Weights of a small transformer language model.
Size: 10 layers, 8.19M parameters.
Architecture: RMSNorm before each block, learned positions, untied embeddings, normalized queries and keys.
MLP neurons of a small language model. Each row is named by its layer, matrix (up: input weights; down: output weights) and neuron, and shows model dimensions 0-255. Each number is 128 + 24 x the weight over its row's rms, rounded and kept within 0 to 255. Numbers have three digits each.
Before each neuron's rows, "fires on" lists the tokens most often at its 100 highest values on Wikipedia text that the model never trained on; "fires after" lists the tokens most often just before its 100 highest values on Wikipedia text that the model never trained on.

fires on: "G", "L", "W", "T", "J", "A"
fires after: " \"", " (", "["
L3.up311:140116152126124147124191149160149138204123160130125093125133143122133144162114148147127112143128159132125100185119144097182137113090110087130119143120119125118158107122104145133138164105112132127085124115099134158123107148108122092123126117142106138078130082145128135130140150116097119118166140140135123132120083170124139113132142177144126154120171178087109100140141105105122130110122178129082111124118158179095168109152102115189117121122130108146159143122109135125150065115116104125103108150123144140165101055115097112097111125131133131149111129113116162149109100121108146082139102145079127146104107150092108121109108118110121097162147094115111111095185151125127097136141129188121101132127112114082127115103088133121118125109119132120169180120121126139148115129102145
L3.down311:169148127107160122098126095114119101109104137105140133136152164108123169130109135117147140164138146105122097091105134141146156137131102179158120100158132082107098140128136193175126125126121139130112108128104149115100120144176145139102157149140166125153155075070144152136154097149146115109136133138126181105148135112101117142162110099122107150113118103120159123186156123148080163153167105069170097093137094136106155121107128105146181150111128119123168101096095128154068116081119144121122143082144113163132114133149155105117106132129146149134138135107138125155159159122131103111102144134158129139115149124132100151135107147162181148150142142102148150129115117125117140117117130115150151126114118122146102147136205117136147133173137107153178101096130108145138147129148148

fires on: " a", " an", " of", ":", " m", " was"
fires after: " is", " was", ")", "ies"
L4.up396:146130117125111158153113149148106142146138138100093140179115135143120074166141120104138104121086136092117104151087137114153135119090094130109158160145149118144138149133145127128157141139127139137160175135146150148109105088137140116152136172103115123109121149137134103126126141152113185129097102122123158121085129126196149144082156138114139147135094106148114127078162158085149148138122135150143167124092118115109137098178135103129143123084148141142144064109117087117139112172108110111142101084123139135148195139133111147176114130147142096148191103115139172139144117125137140141110165124108138141091084172085111110154101138166136143102088102175123144112130133166135135087146119111121143111121115130152151143112124065141115141146107148118130135152106159123155110138124108
L4.down396:112161143139153149104118104109076114169147108101119133132105071063082132131053137119119147171117115144109150146131128092117161125139101122142125129130130116118105113110133149100082121135124146145107086118122131146105145122161147114104129116139104140094145138123084092152107167165125135152108198110116133084105112121144099109116138112072126158151131156152168148148117130083151162137124100130118128136113159131129137133124140066116137098183112085128107123167139127115101158120100130139136134074162126120125147151130143151113144077114139142120106156110161133103133132132109116130119099128080130125103135108152110098105144141132136148127111101122125108131097121150129134138130066123150071125117105170136163122143149124087129088079130104136159126061125148090144116146117156

fires on: "|", " W", "ome", "pp", "ate"
fires after: "\n", "|", "-", " H", " D"
L3.up671:142180098087115135075104111153113099137161093104119145118141100161164105140088120165147126112106131120150100110145132075130141115151104121128179094138114155099100111115096107130127134109122166140138113125103155099150078153132145090110097151122125131104140141130118130142161103118108128161087124113121149134085135137127158137153143139138121096155154128130124147128121128110140189145109171165120115090148116140117140076191160120142135157132078102110070150163079145125144159101139120093100145133101143115140094155114127096142174142135099158131133147163101109138117143100110096109103108135124143111151136108120125133137146147134120089124110097105189104113145143123147175189131142094104135108129147133122163097178112154135118085115146088111099118151119140123154120141160111
L3.down671:142150119166099135141148126127122133175103105136076133064121120115113111118120114160106105162145141133110112149155094126127183121156067097155146134154122107113143120113155130125125089128124134135125123102126130111144112142131080150152166121138123128129125135098106100156127082161109157201107142137105115129152134110094137125138142130173157145155150117128129075134143104113135153081162120101126119126113139121093063111136105147129187156104129112162097127107073129094139157142125129138165156118131097123140087109138109134130178070149094144159147147130096125116119136120160109114099151119080155138124108146123164137093129119106087172155134130159141118137135109140122106085149137146132164118130136128105166162133176094122112126164153150130099168148156164112143144114085143

fires on: " Total", " —", " first", "tal", " kn", "otal"
fires after: " |", " to", "|", " •", "T"
L2.up186:119135108124069109156107158102102106113126107130116164114120157171102107138094107150146087102150121147172151119122147104139161136147086140107120131109134127121111129132133159107172061139147128149118130139122171095126132125194137164117144144103120131089160112152108146125132090107120119146103111109125098083089125154113132111085125151099127160136138125144147097132133084141147127181108164132131125099173116162115120143116128129114140120126152099130128142162106126122134116144145121127065139125152165148169139163161116141136096149095126134109126094117135138152123129124081167119099102072128132159132116122134119111163068092144133116160146143117118118096156085081138144170144121139106129113151136163129100086158106108139118085098125137124152123054149108149188142123121105
L2.down186:137126100134156113089145118155117114155135107123146133155131102135132086116086107121138156173142072175172151146159125147090104091126109115109158115142146093108134116101139132100147128127104120152134110112157162132136105152120102143123122150089160131112131137082110061107129119131133126171149128123115112088144102109159120069163137140151144137145158122087083130116153103093150094123186160126162101144136148123154121134122114122152116124119087157100117166138098127145095186162123135161138127139114103098144114130155157072120112115086120125173108138135122092122083096140129118137098175106140122130124133138117189110163086141117091128121148173171101133145126122116131143155132099137136147121120126153107119191116125104102117123106126140164119094126155157091143118128118085

fires on: "M", " (", "$", "C", "\n", "\""
fires after: "\n", ":"
L3.up824:172126127116118107142151143092153131137130129131129131175150139128133107147137094115096111099103121097131089103145147126145110150094073131111117109142102155171151115107102122147131113116102168116128100134098112201112101134121137095145135110185162140082135117090166166129147111122114114091100165178102107137177125109125145153086136138145115116130126150083104131103111141137170128123129179169100138100131108133159126144132127137091171135141118104134127093114104157154124134102128068136119123121128169149122122142109152100153135131147140176098092111167117121129108116113115159130126123135104137150128128183084126133164146119152175157135124151122110140101104123123164108126152115218124157143166086133129117131125109124144138133089118094107128146113105159095085103163117113
L3.down824:102111128132140126104203116111094150078115106123151138120171150073131100111109123100107138131101128129185167082098098096126160106153136149098161161111120126143103098147193116114145145117128155118099105135132117136081092163118153086057146120161134107088109133133153127104147088103140101187101117101134122137124117092107165142144127100124160101161098118097106104124134166132134151122153109108151086102135156107128118135135130138117085148129127119140111111097098121131111140115114130140108111103115090134125147122136162132145135123119131080131111070163108106117110179143128123090161143137105113146126103086158152078109117083151124125129133137104122091099132094119134155109120140152135110143114089086134163135130166144181124141154126112128109139124152136128135120129106107

fires on: "|", " Con", " Re"
fires after: "\n", " |"
L2.up848:134140109102105176105134089148152081123116147124122133123109101138128112138091078104123117136094132143135112201127140099134144176140143143117122145084115163105103108143124143149151119113098152133145091102136108110109111155165103101132158134119123137089109086161151097155123153080090104108133136108153130109123161114139174133106131190117117156137148133175101167150118150142150174078109133124105137108123123162125132133157167087118153177116151119161182118120110116105125152127156145151105131162120122131155096126122151119166099141129122131144091122130127100103178104121103165124120138071138105137111113105154122164082154176135129103152150135097119143103091142147091121113114125120102096146166173108118114161128119131136105096128147141171160134128108152162110131164145142
L2.down848:136097149095133153132148109189141127125109104116127132158125098101109149099134143135148088150110131131147109121155086147104145110106105082081161099112133107129097082147117148154119156129120147153095145112103149132170158164163112128121132127089099095161140111121138116156173134176104155170122164129097128122132116135093112142103127156161118142114083146132140148139110108164120130122102108116164125120138152176150142048101136150142137129139088068166133095125081120122088086122135142137147132160162147189144158108179114115123141112098133111143130139128146156112126105131134140099158146138105114112124107118143132180109127106141114130108145179137141108153098133152178092088110121128140106115096125102094136111141076186117106131148139120111123099117106144138124135120097143

fires on: "-", " •"
fires after: "\n", "-"
L4.up734:143136096118140155156072110150121104062149134111116106116112120163125108116129093130169107139125085135112125134100140129117098111100104149165126183141111113091106124129086166182068142117143120146150137091078127121077114121103098132146159127148135097109120114142110175109143199116117110102120107123129109151090148124114135154090099131120114117132123101094104139091147141086129119155162110137118139092142115127148118114126114112113108141144115132100137096124159114133117096163126125132102123123112119138135113142167090133154120083160107178137164124119119115121154119105149142101165093159123173126129130117087146169095124154163159092157122111105173157156109145174122135141153156167110122108110164088128107110086163078143167113112140126119123132154133153163129132134133114
L4.down734:085159108100128125163153079100075117144097140105135130112131103125141133170129086122178108144133167078190135129152163153084145127190133095132109093111123099145104097135148152155116131140107161132119153138138102146119142127112112141095127125100135090164116163134109137108109109169125106126097150104131105164142095118112119095122101120117115124132124132124121160141145132176128101105125176098168113175105115145154123111126159095147128103207124109116126128130137119122149132158119137129099122149133165130114094138135099105097098157123138139126114148139138113166160150139148129121099152088151147131120127116167098160103128151156101111091165129119138128140145108146134084124150122118125087136128142160141140131049151140094132065117127134069141119130128150100154102128152162

fires on: "ield", "urg", "orth", " count", "iversity"
fires after: " f", "b", " F", " sh", "N", " un"
L2.up733:124111169098122111178129114138172133153150111112090122138127090141132123164138147118115135134149124161174141124130133153110119104127106163151110143136099118149102098136147170111126142098156122111128136136114145145150135124144135106124111139089101116145152108077161142113097137117093152153194138119136149070078135140113129096126135150088141169146139113146160147144167171109067154163171104151134150145111113164154088133102117110140109123136107113145146121129081124114113104103154134138125089100145135117133128144128087133105112157109107087079077132144120111107145142146129136142070092099080129171139146186091116148149102145119114153151127110126149154111138120123110133178120127085171151125101150113065156112112115128132160121110159150144183124145115121106112133144156128
L2.down733:127135129093149107158118089118115139169125155109095091139102091164163077160118079109126132164148159109126135134134111163080092114119121145100120174124086159143146122110128159105109080106113135109111118156153130171134134139140096113180091131151114108128115135119143111136095146080150126108119139124145145113144120128125119115097150127170146142182143176148149098123142122127141164164136151094156114129122156136145151135115131112153149094133103107145099131136109134121062125114116123119113112125149147122109129158105111146114120113183122087118094109125105116089108135148160157135140036135160128123143084120138091154151137169157131149151086128088154148149073120160118092129123124110151151178099122130129104135109139119142154112109125147100154155117152120150109178119105138

fires on: " (2", "-", "les", "2", " (1", "|"
fires after: "\n", "\"", "e", "On", " Sing"
L3.up674:118126115143099149149093137133083095136082123105137071092135136142130169156138102142100127161114128151127145131147135120114116130154131095124098124129052137161105084091116087127104152147102141117129136128131136143121067104137118137151118128124129151145112129114121130160136118114125102128163180149132126092141151133129146085128106094084148111115133081161137122181127176156134164123121148123132085159107142135145112122135077132125093149101135147130142116102084132152162131131140107112084100109158102170117146143124096153164139104141153150127182089095134130118124121143148084080137118172085157128136136113097140151088127136144139111133126111103152135162158110130172130119102137111141146104083159143156132108128172164121136119137143105145164141151137105160070103151147078
L3.down674:112146131152108143142120121115113122114134129094096203119172129101122121109108126118159112088121127081147154148129114137141124110090175160091115139113183169089104071143138126160114103144144138118097094134100165151132089078103179116114106141141162155102121104108085149080151120156090165109099145128097096105184137127150135101154123146138142120160087149097113108141105123117152115121130151085129134134107107132167114151136105110142135128135123134146124154144122122121117126103139098150181108129177152125131123127110109108122126052107118089138118112122118128154144115110112126137156135112099165152152146135099174142107098175130137147156126127132080114185110124153078112121100137110133131134129126146120134134112158150111119092163091148118098169147110143115165153120128119

fires on: "In", "He", "On", "A", "|", "G"
fires after: "\n", "==", " (", "|"
L4.up305:169112118123112142080138158143146129143105140150147069122121118160129140134110149084105145133136117154113081146116115143119122097105097154113146134124126107117142120111119141112152135159122140100173168129131107115141128111157123116080151127153091142101099126097133143132154127155103139125086099106154141140170114123126160124157174125141101106128144074149126091121118184123136149104099136086111097133131169118116134184155116142074121165086126136123120133126118194157141116132101073147125095143113145154156137100145104119161135115116075123127127111126144116142113147093115123135107147168118097083134084109098148123129105150109092122124100092086128165136126107149120111095118137129121177120162122155152098124111185094142170103158111130144146104117146106105095182174121155
L4.down305:129119134155110111128100082140096120121133116119164091140141135132172139147168137133077084096114093118114102145116143137136156169101135176167149107120127136143133118143098158130118129160118132121081138119121107111131132146161157131183125184145073101150150178119139146124119120081141150134095103105139129149106177150164185156102093122101184154116135148089127152124102081138115102135165105120111102122137139112121125130114117076152125123130116144092159119146096150113105112142137161189117160100140112111098100165140133143146118117124172127114110147147090115108118142121126066147102153151124161123138124121099119093147112100160096132118162175145119110142098126096162137153091126147152164165131119152131133102121168139133108120126122125121137191097132132156148118142146129

fires on: "L", "ame", " support", "G", "ower"
fires after: "\n", " (", " \"", "==", " to", " p"
L4.up776:129144155156137111137088136131143133149119154107147142139124128146108112172135122073124079131139153173187137170115131118123164140120092107152146137128104137086160117120107130118119116117142140138132137145140148126113122158175129152121159080123154069165125097095160165107125134102143137162165110120120127122158106109147164139131114139137099126131130088107138156125143115133112136118143152103097137149156138147162085087162130165162162115130131118141158130122098148132167130090081124150106108156142171119132099085097125113141104104081128151151124160149111138158136128146077079080139170145128145143174122102128111116085140115106119105117127103151131158107133126123073147143147147113140107122110153135091154124135097158138188148052096164129165155143107133126103120115121093
L4.down776:121138128136132103158120156134093118172112126117145120117179113116108102162116171151103129151144129145108142140121111148118158165109146174134140123120124139133129150158129128176114143123092112164161114151119155090142097156188127137111099154119149145099107114071137108152141159201074137101077146118122135091120078125134144186132136103130111100110114104105094136106112142106130105139109131101146116125112083125142158086150114105153130138122125151135112119150062152126115058127114099103121156074134154103114123153175144143124166144150113133145153139117095145113114148102107105123106139136102111142118116126165119140186159130133131065122078135099114085118105120157121124137165137143106131161143115134149125114103171120150136172125144159138135129116116135156130144083113137

fires on: " |", " "
fires after: " ", " |", "ing", "otes"
L4.up454:125111142143095116132114131117147104128158101104142180132129087149117110151117112104093081129109146161124134109126153137112106108119145096132132120187115147138120109104084168141116180121121142129149150137125153154102090149147169123122097104119134154144160120177112163134112118141160133137119136143114155109109105141150099151141099135100131119144157136124132150126120132071184144155150097129159137123109139122140117110115124133074103122144146188131124116150097098148178097122160082082073115139141127078130160100123146135186118141084131128120106124147111149128128092088120157101151150129095125084132133112076114179113145130096157124122180142137096131124075128123148138147104151165111159079116150108109112149106115151107135122116145124127120180081109128138082104134112148
L4.down454:149134113134132153170154129129163132144100111097124149098160089133106133079098094154085084125145126137121150165142065163115095128110129137132145123136123127163109156156132079124137151135125083107112159154125155096113112141134099123079091123112064122115146107113103125134131170150099112119112167108114149068145088169114151145165114173096126139116158130098109127112111176140149179122122135091142106084122151138140119131112147113133145130090136124157089128150077148162139125134122153131109167107152123135127130139151134083149146122103111128106118113108191126126150132164186137117144050119128155117130126127137129155129124136137117153090136115162141124093136101171133132108133106086123122100164121132148123153133156153130123129092134137131131188145149128144146159118098110

fires on: "rit", "iet", " crit", " was"
fires after: "w", "er", " Soc", " soc", "ov"
L3.up439:121156144099150153119148154181124118131101112135142112176109096145146089141113162149134103157107181134118140105144160110081160120115141137090113145106093137103129101145137111145198120146155117127109160095104119114115096165091146161122110075106116144148127158119139128119109137123153139090129090163140129116110136141114151165150134122146138148156138167098140145108170130153132142129149143150107103142126135129176159146114147121149119105154138130110143188100142139125111119131194126119096126112084112110099119137114150180122121075123156171106120147124135135154149152164171058158099142111108155134144095141122131147120107125124137134166087134154127099120176140134089148141155105101118127101120164070149167114137110135122098152115106132169143125151140118086101113125106159
L3.down439:081138079092184125150147124137107144108162165150136115146124141076092148123083148123111140146130128129154149138143143131116137100152124144126129121127145100106108144157120120092134118119120106127157108143080116147128135084089128113145149091162130100096135135131124158139119150092140141166149113102168127085180102096142136133124154122115137149140131109137168145133136104152099113104112100125086157141098128114134121164117148109158148114121073087112124186115152121131152126133119108120123129101189148132102086115158143137116092110120114140108079102097152120132129176132153136122162136147140115127165131110154118124091128207139169143155152116159077141140111158142145137118152171140130146129141146181095084126122119133109132124135125143168129143159098135039129129132110105

fires on: " in", " on", " as", " for"
fires after: " and", ",", " but", " that", " bec"
L4.up992:085157130146158127126114081086148121138103171138143130190145127132117135154109172104147113109096157115098145165107116134137147127079108126084146141126142119100174137108128136143148099124154144126182155156108127154152155135112085132115125159128130136118127122136166138122129154152171117142107134142105154156136108160122120128147144150116125137076183184146134086155126095107121138108127142170099125140132111152162140081108120110114132109147143136141098140121194137075168137114121101131098100092139158069172145132140117136127111108161127139102106119116128125137168075107140118136165153114119144111158136160074138144140128184124096129075139153110132071100098096137155184080114116123124125123153116147142148119097140132124105101140150128125123122106128134141104114162130132
L4.down992:157127106139101164078130168118098121146125129127145132127144168125087102102099118185133117139135134131105126103072127116178166094123157147119131108118127149147142148106158113144169147107137148137130130138143149178153142153133112113141123120117129120108110154124133114113134150152142143129169167091108130126135149118105129107123152156112154148156148138126144069113124118122155099144122192136110100147112081093106097166152139108140120163131112099138122092151087122165141075127121120090118145161166177086143115124178109157154132153151087144129126104157118077138130148107113143139157092131141076180116119130136148166151092093154142139138135114098119142131103163134133102148121107121147100138126118136141122131143159108182138143168122099168083148138185133150135161137080142

fires on: " |", " M", " Mar", " D", " age", " S"
fires after: " |", "R", "F", " F", "A", "I"
L4.up742:107175105143111145144110114125063131098127139136145146118118094154171114137133117099152131122136117127104136131112144124112136141170142174155133144143142137098125153126081132117130067157102135140133145123126142096110134116144167092130162134125153174141101149124147108136080137152180144146151200142151140112112117150134131182156120146123112143149160157154142120127169154123176144123093114158140147116121130157137109135126096110123121142140149094144124135132119135120127111136169127134121162093127121115096146127116174107086091147064182144113167109124177088103130138117134137152091149097128135130122123105125095193126151143125130128123148151145173113180090087140139158106094122129149134134111134161102124116126174130117173119125148108192113162108137087152135140105134083
L4.down742:119112132108124148111139136129150133064135145114110147125097074109118098181149102158121160153163125111131118101116144179108143136157172094113118120142099101143137130144121131165142144151112128164151139095139161150165128156139173141131146159068117100110105118127104144135132136110114129122144119118137186151136156134117176153138117090099129127105120108121138096139144119113180083144130111155144110088163132079151164135137168116148117151100130115088099137097110140128101166168140149112133111133092149101119121129104116072104093108125139146140140124138115100139103088125128142079114143147142139155101110072121129140125132112130211118176148120142155127112126117147193134132109130150092137157133112106118128142092179151129133118115144101079143163111097128157140154150106108

fires on: "\n", "P", "N", "L", "art", "C"
fires after: "\n"
L4.up502:125121153155083133070108157154169146125125141147130095151111099120125162142076210132136097128115161147139115134133152125132154159092083129135143122124133171125143082095114159157128149124134118103127128143082144117150156144102148156103091134123129150084131139138121157169162127130115123119138155167133133131146110130124137132106140116132124080114148108163083126081125145114167163111082151079106134103112111136103148095207191151127136142127109112123125133141118130117131122141131125111169092126104165170124127141143141078095156113128130151112125139153152133145164108147130158103091113105090117133118136159140134160178105138103079111165120100093120136106164132108115181119142152093120114169116143130102141110128122139136119102119150146135160130151091174126126116154139133
L4.down502:095127137099137141145140144154146141120082109097122174095134104099124151115144130193131106134136099102147094132129139126136135158118113124111116117112105175156155144135117105091132099091114100120147152128150145119109125130187079123175104127109153135154120144121160094119114123117107152134141155118149118133117160126118132100121133088110142138128144141087148117149114042109154129125137139112121131107111105143120126110134119132138108162175079149102127146132098151128121177123143121168076074093116119105121104089141105170115087123126126112109143126097059132122154116141129125094108107104160104130074118149123140104159108112132143137081149110074170122158146113142106140101164111144124129142150135069088114135136153138094093159146128125129160132132143156163136180141076114

fires on: "ary", "ay", "ry", "ike", "ory", "ence"
fires after: " B", " M", "en", " T", "er", " L"
L4.up926:117153151111106123154118110118132097108108126134091150140119104107147077149137113114157170125136129077141151118099177148141086134152143092142118121136144159117134106076112108134125134160150130112106154167083121131126102069147112165101134141075112146138124135135140108083113136131156082142139106101140136140124147149135108107140149127178163131170138111123129139145141129113086158147135114134132169087133110138146146101109111138117096170127164114123174144140142096135138133140108171088101101099118152152126137160072125110126116139135094108112160115149133169146159122169132136084111146136128148093163126157101126147165140172098187117094155151121139128122144083114136096116114186106113144124109171160129191100135103119130085128131151097144128124137104154142140109156141082
L4.down926:130112132120143118146081166147096146142163101099166120163156136107100134136117115171163171137121076106090134100093146138140110119080173141123066129123135125122118165146142127126130124147103139120129096102122125114147150152161126069107109128100150128166118137132152146150139131148137108125081131132166183135148132099134137163117058126136124127166120114136117137126185160133093149175181143110111139153165169105111128156094119128155143126127095128128103143147097157160164159113090124093129101123141097142116090132100100135144112109124134119139119155103053114131128127143124130147150138095123118152140139139105121130139129107165107114156159145073125122120050148162134087139108095078112129133123125136120172140125133147121132140124136111088107121124158131174126144123152136